From a checkpoint of a small transformer trained on Wikipedia.
Size: 13 layers, width 192, 6 heads of 32 (3 for keys and values), 7.42M parameters.
Architecture: LayerNorm before each block, learned and rotary positions, biases on query, key and value, tied embeddings.
Training: a variant of Muon for these matrices, 261M tokens, 7966 steps.
MLP neurons of a small language model. Each row is named by its layer, matrix (gate and up: input weights) and neuron, and shows model dimensions 0-95. Each number is 128 + 32 x the weight over its row's rms, rounded and kept within 0 to 255. A neuron's up and down rows have the sign that makes its largest values positive.
After each neuron's rows, "fires on" lists the tokens most often at its 100 highest values on Wikipedia text that the model never trained on.

L2.gate4 [ 82  96 128 147  96  70 101 133 121 113 114  96 184  67 139  90  72 165  99 165 115 171 122 139 135 184 160  94 158 109 175 156 164 112 146 112 110 101 158 114 160 161 150 115 150 147 134 104 144 131 127 145 155 101 124 138  90 161 137 121 107 120 156  86  99 181 140  79 167 161 150 141 129  80 101 157 132 128 157 144 166 116   8 129 180 145 136 108 177 124  82 162 129 187  80 145]
L2.up4 [132 145 143  81 116 104 143 161 152 181 157 146 109  77 112 104  83 126  75 106 107 123 120 144 162 146 166 108 154 100 162 121 133  96 161 155  85  94 147 147 132 119 130 157 169 176 106 125 148  95 108 141 109  74  62 118 115 107 166 173 111 128 137  95 141 180 147 112 161 172 138 135 114 115 191 142 145 163 130 148 117 152  50 177 169 135 106 125 161 121  99 163 149  87  80 131]
fires on: "L", "R", ", L", ", J", " | J", " and L"

L2.gate305 [ 89 156  85 126 107 111 140 122 125 117 137  50 138 178 103  92 122 126 203 139 105 159 156 108 108 162 141 132 130 135 128 128 149 164 120 131 139 111 136 141 117  84 164 122 114  83 121 149  80 110  75 185 140 128  65 117 147 111 148 147 136 116  72 155  81  41 142 167 143 137 207 167 116 136 174 112 104 130 120 121 202 126 140 100 155 146 185 110 155 150 100  47 148  95  64 120]
L2.up305 [156 150  80  77 125 133 169  85 160 109 158  41 136 134 115 175  79  94 140 123 132 140 129  97 138 169 161 145 142 171  85 164 124 139 139 114 170 174 140 146 114 154 145 159 108  84 169 134 115  42 109 139 107 135  65 136 158  55 136 150 144  65 122 136 108 118 154 179 152 151 187 159 149 156 148  94 129 116 157 144 120 138 172 169 118 158 154 134 140  97 127  60 181 110  85 161]
fires on: ", and", ";", ", but", "?"

L3.gate343 [138  80  97 121 135 105 134 146  95 152 110 123 144 101 167 183 123 190 128 131 104 145 118 141 145 130 151 118 118 172 126 147 130 153 151 166 142 209 128 113  85 172  87 130 140 141 158 165 174 147 115  55 116 118 110  67 128 100  41 161 169 163 144 131  94  57 109 170 121 130 117 125  77 162 124 152 129 226  99 111 122  90  95  82 113 154 156 166  72 112  96  91 172 111  84  66]
L3.up343 [ 72  86 156 109 152 132 158 143 120 134 143 129 147 165 159 154 130 121 116 103 163 117 170 116 170  93 122  86 132 164 134 101 125 104 159 138 129 162 138 124  87 130  63 134 157 154 167 167 141 106 117 113 140 150  82 142 154  97 104 140 159 183 107 115 154  57 174 161 128 120 149 115  99 164  55 144 157 142  89 146 200 143 147 104 138 116 171 138 120 144 105 190 177 157  49  79]
fires on: " Records", " on", " Television", " =", "igital", " television"

L2.gate62 [121 105 106  93 119  95  47  90  98 162 119 172  97  93 115 104 126 143 128 136 186 125 158 155  95 124 158 119  91 127 152 112 124 187  78 118 137 175 162 109 131 149  93 160 123 111  87 131 100 114 158 138 103 181 157  62 131 170 193 102 110 189  95 163  91 107 127  90 142 111 101  75 131 143 133 143 127 133  88 126 106 108 128  86 129 136 196 109 148  63 110 110  89 164  70 133]
L2.up62 [122  81 101 140 175 122  65 107 111 119 106 163 121 148 169 179 141 213 136  55 108  71 152 124 107 148 132 107  83 172 169 107 130 132 113 158 110 154 105 121  98 110 155 100 153 120 139  70 140 118 126 129 114 142 118  83 158  99 134 134 113 164  73 171 120 106 154  86 145 149 180 105  71  97 123 123 127 168 124 116 137 183 101 114 133 143 150  95 160  50 114 134  89 161 106 175]
fires on: "em", " Dem"

L9.gate107 [111 125 119 130 124 197 125  96 102 169 142  85 114 159 149 154 123 129 106  76 183 111 143 128  75 145 171 127 130  71 128 150 135 150 127 135  76 133  89 131 127 191 142  73 183 157 135 127 123 128 160 141 204 145 168  94 168 112 126 134 138 106 112 107 159 156 142 176 145 107  78 125 145 104 179 110 196 128 162 116  98  91 180 127  96  95 137 184  90 164 177 185 119  98  83 129]
L9.up107 [146  52 123 128 139 130 146 104 121  99 149  73 109 138 137 125 142  91  80 155 151 194 128  90 102 136 101 140 141  91 163 118 101 102  84 164  70  82 165 168 123 168  88  78 143 191 141 153 146 118 116  73 109 125 188  91 166 157 124 138  94 102 101 151 162 125 168 120  68 131  80 126 135 122 186 109  76 117  84 149 158 155 114 100 135 125 124 132 118  94  51 140  98 101  97 199]
fires on: "-", "\n", "c", "ly", "t"

L5.gate321 [160 158 172 152 118 151 151 127 135 105 162 132 136 169 123 132 171 129 124 120 161 183 177 136 194 139 129 124 136 109 143 119 118 142 176 108 158 134 118 159 117 156 163  94 134  96 117 133 127 101  91 136 126 174  99 166 150 102 107 168 117  62 123 117 100  45 165 143 170 135 184  90 149 110 126 110 107 173 161 138 159  86  79  96  93 151 164 105 118 138 102 143 178  37  96 158]
L5.up321 [121 171 117 115 136 172 144  80 135  67 138 100 192 151 104 115  82  95 167 195 143 177 145 135 117 151 139 116 135 102  83 149 184 151 206  79 110 107  96 140 155 188 164  79 165  97 104 118 136 132 109 154 116 168 135 152 129 107 119 128 128  90 136 120 110 112 161 120 144  98 124  72 152  99 173 108 120 162  86 125 159 116 157  88  92 120 105 100 109 101 210 164 149 114  89 126]
fires on: ";", ", where", ", and", " where", " when", "\","

L2.gate82 [ 74 127 208 164 149  55 107 136 156 156 184 132 108 167 116 118 166 157  86 135 157 153 111 155  78 105 110 146 186 144 151  95 115 129 162 164  59 132  71 152 176 146 147 131 147 122 181  99 102 151 123 167 121 133 185 141  60  98 168 151 177 132 150 125 106 144 108 132 150 106 177  88 103  97 100  88 167  21 130 178 132  82 119  92 136 104 121 126 148 149 163 120 128 132 185 143]
L2.up82 [115 145 115 215 135  76 133 116 135 130 212 100 149  59 144 124 132 158 130 134 146 159 135 135 159 142 159 200 149  74 123  75  93  88 154 144 124 101 137 153 153 109 135 156 119 107 128  89  55 101 104 111 164 137 180 190 115 129 133 173 111 148 102  95 163 122  75 146 174 157 135 187  80 127 134  95 194  76 100 129 110 122 133 146 150 139 108 217 162 167 135 140 107  87 100 123]
fires on: " air", " day", " army", " fire", " length", "age"

L2.gate143 [ 57 134 105 156  92 127 113  60 143 121 106 130 183 134  95  98 101 142 185 170 206 186 108 173 125 138  85 109 132 207 129 161 164 151 109  90 136  81  84 164 107 144 101  70 144 114 112 117 149 121  95  79 143  97 117 139 138  55 154  67 135 180 119  78  85 108 125 164 176 123 107 158 136 135 121 150 142 132 123 169 123 164 129 114 123 138 166  85 162 196 144 106 167 178  98 111]
L2.up143 [ 82 188  98 161 122 129  64 191 125  96 126 132 188 169 118  79  93 152 136 130 202 146 131  89 166 122 139 139 183 157  99 130 111 141 173  75 135 115  98 128 132 125 123 175 121 142 172 156 125 125 109  70 131 111 103  41 146 103 160 117 114 164 134 143 145 144  93 147 112 135  96 159 103 171 100 155 142 132  80 169 139 135 132 105 173 114 139 102 128 170 138 112 180 146 144  77]
fires on: ":", "s:", ": "

L3.gate409 [107  63 129 120  95 147  98 116  47 141 134 127 108 167 124 134 127  93 102  92 168 119 118 136 120 130 121 141 163  93 111 107 202 163 121 143 172 141 116 118 145 132  88 121 157 148 156  88 128 129 122 118 145  97  98 170 133 193 127 144 114 108  60 155  97 135 115 167 118 150 107  86 104 117 128 149 142 163  79 204  91 132 109 155  76 108  79 153 136 148 108 182  24 197  86  71]
L3.up409 [166  95 113 108  58 112  75 154 111 133 129 131 151 143 135 119 122  80 118 116 147 103 136 231  93 143 118 123 112  78 155 180 151 136  86  74 134 139  86 119 153  96 144 127 114  82 159 138 189 142 103 120  60 132 127 141 150 203 162 141 106 129 124 111 151 125 183 156 207 154 164 119 172 125  52 122 132 115 126 133 166 161 157 123 162 146 116 106  95 161 167 199 152 131  85 119]
fires on: " int", " more", " remained", " so", " Or", "Or"

L2.gate47 [ 96 120 154 166 140 104 106 214 167 166  81 168  87  93 143 112 154 114 103 152 139 118 113 160 121  81  80 125 133  93 109 113  59 153 134 117  67  62 116 166 135 193  86 128 118 114 115 133 116 127 127 172  79 146 136  84 156 123 205 162 101 114 130 173 141 124  94 133  71 168 118 126  70  85 133 175 150 129 139 200  83 135 115 163 118 151 160 104 116 148 141 132  71 164 165  99]
L2.up47 [117 101 131 168 104 146 101 193 151 205 105 178 127  90 121 109 169  96 148 118 117 127  96 154 104  88 174 106 110 173  92  77 126 152 115  98 107 144  76 178 115 113  84 136 162  77 161 160 190 136 105 131 112 172 148 168  91 116 148 104 119 152 148 176  90 107 105 192 132 170 132 117 101 158 111 130 140  98  63  91  85 178 151 117 170 136 230 110 142 115 125 126 111 111 123 134]
fires on: "–", " to "

L2.gate611 [119 109 138 125 128 129 138 105 184  83 112 170 112 126 160 121  88 142 101 106  69  89 113 105 140 140 148 212  96 114 139 175 137 194 150 119 124  75 102 126 107 165 130  94 190 174  63  59 128 150 138  86 162 148 124 144 136 173 162 150 163 103 115 101  85 134 151 145 132  70 132 109  96 102  91 137 145  85 143 107 133 112  42 165 154  99 129 104 122 101 136 121 142 204  27 130]
L2.up611 [ 58 153  91 150 172 115 103  37 123 100 133 156 111 109 140 162 142 151 184 153 105  58 147 133 203  57 143 185 158 170 134 100  98 138  96 162  83 120 141 117 132 145 163 142 190  80  47 116 137 128  86 140 153  81 121 130 121 165 118 161 125 150 121 157  78  91  93  76 124 115 100 171 114  87 156 167 122  61 150 153 125 142 134 166 152 139 151 164  98 136 132 142 108 107  94 193]
fires on: "sp", "rid", " life", "==Career", "q mi)", "- Family"

L8.gate638 [ 93  66 195 116 204 104 163 111 159 136 102 133 101 158  86 168 131 110 108 150 148  74  82  98 128 120  45 170 121 137  91 124 134 123 121 166 151  69 106  84 117 121 178  83 169 104 107  67  79 137 131 134 106 110 140 153  75  88 140 165 130 210 132 158 185 103 115 164  81 110 121 139 125 137 133 104  97 131 116 156  94 123 138 171 115  94 121 187 140 124 143 142  96  79 121  80]
L8.up638 [159 100 103 144 181  93 173  99 183 181  67 145 137 119 100 128 127  84 150 111 169 163 126 177 185 113 174 126 156  99 149 102 123  65 117 107 173 145 119 112 129 130 132  98 159  93 117 138  60  76  32 110 102 109 116  63 121 136 115 120 149 138  96 100 131 153 187 147  84  99 100 121  95  74 116  60  78 156  73 134 163 125 132 189 140 156 113  65 134  91 117 133 113  64 104 147]
fires on: "av", "ib", " al", "iv", "d", "u"

L2.gate529 [122 134 146 161 133  81 189 163 179 149  80  87 143 111 122 187 113 141 126 121 138 115  96 120 166  67 144  64 128 124 195  91 201  90 177  98 148  79  92  89 141  43 160 103 128  84 158 114 127 105 174 138 126 180 128 129  89  97 108 178 193 145 122  96 151 140 145 161 143  90 110 147 123  54 102  94 133 151  82 117 141 162 120 177 140  97  61 141 140 108 142 131  74 147 121  71]
L2.up529 [ 94 170  92 127 102 151 133 111 161 137 103 134 116 133 141 152  93 123 148 111 183  86 152 179 152 148 123 131 111 144 130 117 119 152 142  80  71 120  71  54 112  92 145 119 120  82 155 100 138 157 124 131  96 156 101 150  85 171  89 172 178 153 163 120  87 105 195 125 101  92 108 165 138  63 134  45 128 134 115 164 162 149 108 178 107 110 100  97 155  94 133 115 110 136 114  94]
fires on: " st", " St", ", st"

L2.gate423 [ 82 168 139 182  81 156 149 131 208 114 107 146  63 145 120 158 134 175 146 174 114 145 116 175 153 149 112 151 168  79 117 122 163 172 148 124 122 102 121  86 147  90 148  88 136 101 117 109  99 126 125 150 123  92  60  92 155  81  53 138 198 186 130  92 116  93 176 123 133 136 136 190 170 159 115 143 110  90  97 168 136 148 152 161 147 138  65  64 147 123  94  85 105 103 125 134]
L2.up423 [107 186 146 168  77 162 147  89 194 119 127 120  65 170  69 126 108 163 146 147 126 131 119 178 132 151 127 144 146 102 122 150 138 164 186 142 106  99 105  69 156  76 113 101 123 142 115  96 141 132 132 167 140 102  93  63 162 119  51 143 184 169 142 107 110  65 167 124 159 131 129 200 168 122  86 109 129 108 137 135 120 165 125 177 160 124  78  90 175 139 122  76 104 105 108 129]
fires on: " St", "St", " | St", "- St", " of St"

L5.gate595 [135 132 183  89 138  82  90 114 134 153  63 120  83 127 162 103 163 129 159  81  75 147 133 119  70 163 117 129 190 121 119 119  72 116 138 149  86 123 144 178 157 160 108 110 118 131 167 144 202 124 116 125 157 119 120 109  74 115 192  90  99 127 141 201 100 105 116 128 168 140 215 143  84 104 190 123 120 183 111 166 128  81 133 133 108 121 169 123  61 152 116 133 166 101 129 148]
L5.up595 [140  87 193 109 124 115 152 113 158 102 144 109 168 155  97 171 188 190 126 114 134 201 189 155  86 123 217 143 182 140 121 116 138 141  96 140 123 186 127 130 158  70 128 148 153  98 107 144  99  50 119 132 154 142  96 135 160 161 136 141 158 128 115  79 146  55 100 109  99 107 121 182 154 115 149 128 136 147 165 135 134 143 122 127 146 170 150 129 140 154 122 158 168  80  36 100]
fires on: "ly", " most", "ially", " once", "less", "ow"

L2.gate317 [107 159  86 124 120  94 107  97 210 108 119 119 152 117  91 100 146 148 133 136 207 109 120 115 177 147 105  95 120 146 169 138 165 161 137 140 207 110 128 178 125 124 151 126 106  77 111 103  72 140 108 131 148 104 175 141 127 115  88 103  89 135 167 139 121 145 199 133 138 109 100 105 153 136  95 120  69 137 160 130  12 148 150  97 103 169 188 104 127 158 114 113 127 142  29 110]
L2.up317 [ 84 169 103  94 110 106  83 115 184  69 122  99 140  99 138 107 113  78 105 129 186  79 111 114 216 156 106 135 159 109 123 137 112 128 123 184 166 115  87 137 171 144 143 183  85  88 163 125  96 140 123 162 182 177 148 108 161  64 101 115 133 141 166 157 110 141 216 121 162  93  74 145 109 158 137 112  93 113 159 107 109 135 164  95  69 153 171 116 157 158 132  82  97 140  50 111]
fires on: ":", "):", "s:"

L10.gate344 [ 90 152 139  94  88 100 181 135 179 102 133  76 109 105 108 150 125 119 122 127 100 134  48 105 140 169  75 126 181 170 169 121 141 137 126 156 117  95  69 123 107  78 109 145 130 141  79  97 160 162 126 132 117 153 151 112 172  93  73  96 147 119  94 190 135 143 134  85 157 171 118 129 104 137 193  97 107 125  88 112 113  85 147 143  74  99 140  96 154 127 169 101  43  97 161 157]
L10.up344 [112 147 101  88 148  80 135 138 199  91 149  69 116  93  97 157 107 118 177 182 110 151  75 181 158 184 105 147 142 171 152  56 105 130  96 101 101 166 161 101 191 115 152  64 156 115 126  61  78 186 126 125  93  90  73  99  99 150  96 100 109 100 169 133 107 134 168  47 127 112 100 105 137  82 130 111 137  86  97 123 150 145  98 119 148 120 140  99 147 115 138 153 158 118 102  95]
fires on: " B", " F", "t", " St", "v", " G"

L2.gate412 [141  98 174 119 132 161 153 130 109 177 148 107 176 141 133 131 110 123 147 136 117 104 164 109 126 128 199 123 150 140 166 142 162 192 148 125 139 164  76 147 107 118 110 141 130  47 154 160 120 168  78 131 142 167 103 147 149 132 162 168 153 130 106 183 133  95 154 149 155 150 169  67  96 135 104 142  86 130 139  92 124  92 129  61 195 106 113 167 146  77 115 108 100 123 135 127]
L2.up412 [103 165 159 161 140 146 117  92 130 104 117 112 162 113 153 151 174 143 147 192 132 146 172 129 154 112  80  61 121 106 125 117 123 174 187 108 166 150 177 109 129 171 151  89 142 138 123 125 149  87 162 150 164 150 100  84 138  72 189 121 143 118  73 198  90  97 127 103 138 134 149 165 142 148 138 119 119 119 146 107 140 120  68  66 188 112 184  88 135 150 151 120  67 134  95 152]
fires on: "The", " where", ", where", " that the"

L3.gate313 [131  61 143 173 148  81 155 131 109 136 110 163 150 113 129 105 124 117  92 152 142 155 125 157 117 159 136 120 123  93 147 174 169  90 191 127  80 153 147 160  62  80 223 116 132 146 143  66 120 139 163 125 154  90 113 104 139 172 136  48 136 166 120 141 146 108 161 134 102 130 115 163 182 153 106 205 115  88 166 116 153 119 113 119 158 135 138  89 112 157  79 193 175 140 136 147]
L3.up313 [129  73 132  96 160  98 124 101 118 115 106 151 120  95 129 127 122 170  46 160 101 134 122 112 119 140 168 105 128  92 143 173 207 135 182 140 104 137 181 118  62 111 176 154  82 139 132 103 123 138 165 106 165 111 146  88 140 129 178  77 127 139 156 175 139  91 122 164 106 142 158 159 173 157 115 150 112 154 138 140 125 183 118 154 166 110 127  91 160 149  84 160 153 111 150 103]
fires on: " tr", " Tr", "Ch", " Church", "ham", "He"

L3.gate626 [ 82 151 105 148 125 101 163  46  88 144 133 109 188 150 148 144 138 118 100  51 114 181  98 167 125 154  95  48  79 138 130 156 163 120 177 115 176 152 107 120  93 118 152  92 126 137 113 135 157 137 168 113 105 136 160 143 117 129 102 168 138 162 111  82  91  93 171 129  94 125 171 108 101 122 165 136 129 186 176 129 147 165 158 102 108 152 106 131 123 152 106 115 120  93  81 106]
L3.up626 [107 146 105 167 148 101 107 148 122  67 151 127  95 145 107 126  72 120 146  91 160 149 101 102 166 156 122 127 175 112 144 100 159  84 169  59  92 143 164  84  83 156  93  98 155 102  68 170 136 125 117 121 131 101 133 153  89  91 128 129 172 137 116  97 158 135 134 154 134 125  85 175 131  63 157 103  74 144  86 127 189 138 150 106 104  64  59 130 132 147 161 156 149 119 124 192]
fires on: "\n", "ight", " where", " when", " code"

L3.gate267 [113  90 121 179  92 130 129 146 195  90 115  55 121 112 130 154  75 144 158 131  86 153  94 102 114 133 139 152  96 159 149 131 179 176 109 117 133 181 130  81 138 139 194 158 128 109 138  82 148 112 139 142 157 162 110 142 148  83 130  68 120 117  98  88 112  81 140 108 156 136 102  87 145 174 161 152 141 125 104 100 133 195 106 138 185 102 106 108 108  82 181 122 109 130 171 147]
L3.up267 [108 127 117 143 197  69 150 133 101  88 127 146 134 129 121 116  80 108 124 122 186 122 123  81  82 107 131 122 117 136 132 115  87 162 131  80 107 110 132 156 183 147 124 132 135  65 125  74 143 124 141 113 146 182  88 122 176 146 139 148 153 149 137 154 137 112  72 146 164 199 155 124 124 145  87 156 128 105 135 145 115 100 166 102 164 117  90 125 111 114  91 139 136 121 101  87]
fires on: " Me", " plan", " temper", " immedi", " | Y", "iy"

L2.gate148 [112 122 144 156 150 109 127 112 148 118 118 115 147 150 123 160 136  85 171 188  87 156 154 144 156 166  99  83 141 148 201 165 114 164 106 138  70 112 138 136  59 115 164 107 107 129 135  64 177 120  98 155 102 150  91 135  65 120 161  76 101 143  85  71 154 141 130 134 150 153 185 170 128 111  92 180 119  42 120 136  81 144  83 115 146 130  61  95 204 129 100  65 158 182 173 146]
L2.up148 [140 209  77 148 174  70 197  78 121 171 107 113 158 135 103 152 186 126 176 129 175 163 136 141 137 108 110 106 144 105 119 149 105  78  96 145 134  85 183  94 121 113 151 100 124 125 136 124 152 119 126 148 152 114 171  73 103 143  86 130  93 122 152 108 184 107 124 117 166 167 120 194 145 125 140 140 141  97  87 134 106 141  94 157 154 115  99  69 220 136 123 110 142  60  95 129]
fires on: "L", "-l", " | L", "==L", "-R", ", L"

L5.gate428 [ 68  74 135 143 115 151  92 134 155 150 158 176 107 106 164 146 102 157 173 128 173 148 128  85 102 115 175 144  96 122  92 144 156 111 119 179 126  98  99 142 112 102 163 155  96 137 111 113  66  64  66 106  97 190 108 120  93 139  98 100  99 189 135 198 119 141 114  35 159  97 114 168 137  94 129 129 126  92 129 146 101 173 146 106 188 173 134  77 126  51 143 179 154 112  68 133]
L5.up428 [ 88 141 149 165 139 179  89 117 115  59 174  81  73 164 172 158 119 151 161 157 188 157  69 124 153  88 112 135 135 143 144 153 125  60 117 156 113 161 146 173  93 148 158  98 148 117 118  96 140 120 141 109 111  99 113 143 129 152 112 120  57 123 115 152 150 159 128 157 129 102 159 104 118 128  77 117 146  57 139  51 110 140 127  28  76 194 117 155  92  97  84 155 124 140  87 153]
fires on: "em", "v", "inal", "on", " v"

L3.gate379 [131  92 170 184  98 190 157 112 113 132 120 121 141 170 116 121 144 173  98  74  84 178  90 141 127 178  72 164 144 146 135  58 120  87  84 120  90 121 188 136 165 128 164  71 186 160 145 161 106 115  97 101 165 127 132 153 120  97 129 167 120  61 178 154 105 124 150 124  94  74 133 128  65 156 138 130 126 160 147  92 141 100 160  96 122 174  96 126  83 135  99 138  79 148 112 106]
L3.up379 [145 107 131 151 124 116  65 182  94 189 134 123  30 111 173 166 114 190 139 135 136 114 141 106 122 124 112 116 140  79  81 130 156 118 125  97 145 137 189 105 119  90 112 153 179 117 142 179 110 153 103 112 122 135  64  78 104 127  92  94 162 149 126 113 112 101 130 144 156 114 108 172 140 154 124 129  71 126 126 103 127 129 224  77 122 153 129 119 171 128 150 152 134 128 166 114]
fires on: " at the", "-", " at", " from the", "or", "\n\n"

L3.gate89 [173 108 133  78  57 132 140 156 168 113 109 168 127 143 101  81  91 148 147 161  64 115 100 130 118  96 177 191 101 115  90 156 143 109 157 132 149 142 102 138  87 112  86 210  81 143 148 156  98 101 119 110 134 215 192 141 154  97 125  67  64 117 130 156 117 138 138 104 147 128 122 129 131 131 125 152 186 118 145 111 132 103 161  49 146 112 138 103  63 162 139 130  88 112 129 140]
L3.up89 [ 98 144 122 155 135 169 122 128 140 126  43 112 133 147  99 117  59 123 127 145  94 123  93 169 121  82 160 182 136  79 123  65  89  95 118  69 135 139 119 131  79 155 130 130 161 159 144 142  64  98 125  97 120 100 123 177 167 153 117  75 110 150 102 124 125 123  97 110  94 131 126 109 112 136 101 162  99 133 172 175 188 126 151 100 119 169 181 131  99 171 131 140 168 144 153 137]
fires on: " only", " Dev", "w", " dev", " tw"

L3.gate525 [135 146 141 171  94 148  92 101 135 129 104  63 172 106 136 132 132 133 174 158 151 137 126 185 127 148 164 150 138  95 224 120 140 125 137  72 139 131 162 103 105 108 179  64 137 145 145 148 108 171 154 161  95  93 131 128 124 148 157 173 102  98 118 111  83 163 138 124 139  63 211 114 128  86 139 150  56 125 133 113  96 142  67 144 152 121 115 115 116 193 133 125 135 198 127 134]
L3.up525 [147 132 148 113 106 179 127 139 137 119 112  91 140 107 125 121 109 138 153 113 108 107 108 123 110 158 118 111 104 140 208 114  65 141 116  93 126 178 115 105 103 107 147  88 135 134 161 179 125 153 116 162  78 103 125 123 148 132 107 155 157 143 109  98  77 162 127 133  80  60 191  89  97  53 161 119 103 133 195  95 105 122  43 148 114 128 112 132 136 135  79 105 138 153 116 120]
fires on: " | W", " W", "- W", ", W", "| W", "; W"

L8.gate248 [ 97 145  96  98 198 112 168 105 113 170  82 125  94 168 184 125 159 124 114 105 136 133 103 149 177 142 123 116  96 199 124 156 143 108 180 116 195 160  98 152  54 195 185 123 118 127 171  83 159 160 100  88 157 142 192 153  86 142  91 131 113 122 132  90 128 183  98 141 117 122  85 118  98  96 158 172  80 104 128 140 115 125 114 160 112 102 145 143 127 122 145  81 140 110 139 151]
L8.up248 [127 142 141 109 112  61 145 140 106 195 107 156 227 101 164 172 153 133 127 146 110 176 137 129 119 156  85 109 160 153 114  83 144 126 143 208  77 159 127 104 145 120 146 164 140 183  64 162  94 150 137 127 182 124 113 172 184  49 108 152 111 132 187 145  89  59 139 105 194 153 186 152  93 100 125  75 169  66 108 113 208 148 161 156 107 139 177 138 114 107 165 137  95 122 146 126]
fires on: " on"

L2.gate216 [119  35 137 103  81  86 183 135 122  93 114 166 148 118 125 127 128 100 156 187 123  97  55 115 108 131  63 121 132 113 167 120 158  69  73 107 144 116  99 114 127 161  96 150 158 134 102 148 132 157 149 161  81 102 165 147  87 129  96 132  87  56 103 117 151 145 112  71 186 145 209  92 141  72  91 147 164 104 165 110 137 128 102 202  78 167 105 123 149  77 131  92 160 176 163 128]
L2.up216 [130 137  91 136 162 125 122 133  78 133 125  87 142 105 136 116 127 164 133 103 129 181 143 101 122  97  76 127 134 125 174 147 140 125 122 130  85  99  92 150 127  59 182  89 121 109  96 184 114 124  88 127  96 135 160 124  79  76 128 156 112 159 163 113 110 185 118 106 157  94 172 113  66 133 172 144 101 147  81 144 164 150 156 152 177 164 132 112 194 142 152 196 115 125 106 117]
fires on: " J", ", J", "- J", " | J"

L2.gate593 [ 93 118  97 120 117 134 152 113 106 163 112  90 142 161  92 163 142 118 118 125 109 129 107 109 134 149 174 164  89  75  88 141 110 245 160 183 158 101 118 104 145 126 110  56 121 160 118 111 141 116 124 162 178 108 142 173  93 118 105 135 159 147  78 149  99 191 133  81  95 101 149 140 177 136  88  85 105 129  81 110  46 209 199 141 148 133 164  91 125 100 133 122 117  73  80 165]
L2.up593 [123 113 140 127 156 156 116  99 117 187 121 144 101 172  45 123 166 164 100  96 152  82 206  98 122 154  84 156 134 140  95  81 114  64 143 186 137  81 161 104 175  73 140 127 209 153 139 144 114 141 163 221 152 174 130 117 138  85 137 104 126 118 138 134 128  73  77 139 148 113 145 129 158 127 100 115  55 179 109 125 124 123 124 111  75 117 143  87 112 111 100  93 113 132 104 122]
fires on: "enc", " cre", " ent", " enc", " sing", " Sing"

L5.gate432 [116 141 152 155  59 124 133 166 117 127 159 162 139 142 166 137 223 144  58 135 101 127 116  88 143 121 133 138  78 116 151 199 121 139 149 169 106  86 114 168 179 149  38 113  77  77 119  96 129 100  95 117 157 125 158 151  92 125 156 142 130 124 124 139 149 126 159 114 141  95 111 126  94 188 125 182 125 173 110 161 138 108  73 114 199 150 104 137 153  35 134 154 115  95 112 198]
L5.up432 [158 113 114  75 138 108  84 148 130 108 155 142  79  97  92 121 131 186  82 161 166  96 147  57 168 137 106 123 140 102  99 112 147 161 102 108 134  85 120  98  82 101  94 202 135 175 146 129 129  97 107 138 115 132 184  56 141 134 151 135 154 177 151 118  91 123 104 101 138 137 150 119 110  93 127 128 105 151 136 145 102  76  77 156 114 105 144 167  96  97 114 144 122 188 111 107]
fires on: "n", "K", "ur", "m", "M", "l"

L10.gate624 [146  83 122 158 124 129 140 122 163 155  91  99  83 111 121 133 138  96 117 140 125 136 139 163 180 156 109 131 136  79 137 163  65 160  50 106 104 113 127  86 112 145 138 174 109 130  93 173 162 120  74  88 146 149 175 101 121 109 146 148 123  80 188 118 135 113  76 107 148 106 130  84 103 126  92 138 121  72 169 192 132 116 154 131 126 131 163 144  89 139 122 150 141 160 125 119]
L10.up624 [129 114 129 187 121 153 133 173 102 126 183 147 114 136  95 121 109 153 142 151 126 141 146 148 128 129 118 164 118 217 107 124 131 175 210 171 112 172  60 171 108  24 148 139 157 131 108  99 131  92 182 173  65 173 127 104 108 118 103 141  91 155 140 159  70  84 145 115 152 106 111 127 177 158 146 125 139 113 149 111 115 167 118 126 119  96 120 127 115 146  93 124 122  61  86 169]
fires on: "–", ":", " career"

L10.gate172 [103 121 126 149 136 137 163 138 100 120 136 144 144 111 139 152 148 179 125 138 166 127  63 123 164 200 174 164  91 121 152 168 102 126 112  79 116 102 119  88 159 139  70 104 108 105 104  66 150  84  68 110 173 149 124 126  95 171  82 116 169 114 146 108 136 136 178 159 179  94 140 113 129  96 101 161 146 127 131 202 169  60 117 137 127  93 113 148  52  74 138 150 122 159 148  96]
L10.up172 [113 134 104 171 152 131 109 140 107 102 135 137 108 120 125 155 158 142 175 158 104 125 197 134 158 110 124 131 126 146 130 181 106 123  78 123 132 131 119 107 160 228  69 118 155 113  66 112 153  78 104 154 177 145  89  98 149 141 133 106 164 147 101 145 144 124 114 104 137 146  89 105 131 174 152 192 120 134 122 113 180 127 103 115  92  92  74 158 136  85 121 122 117 121 111  42]
fires on: "m", "M", " h", " \"M", " rem", "==M"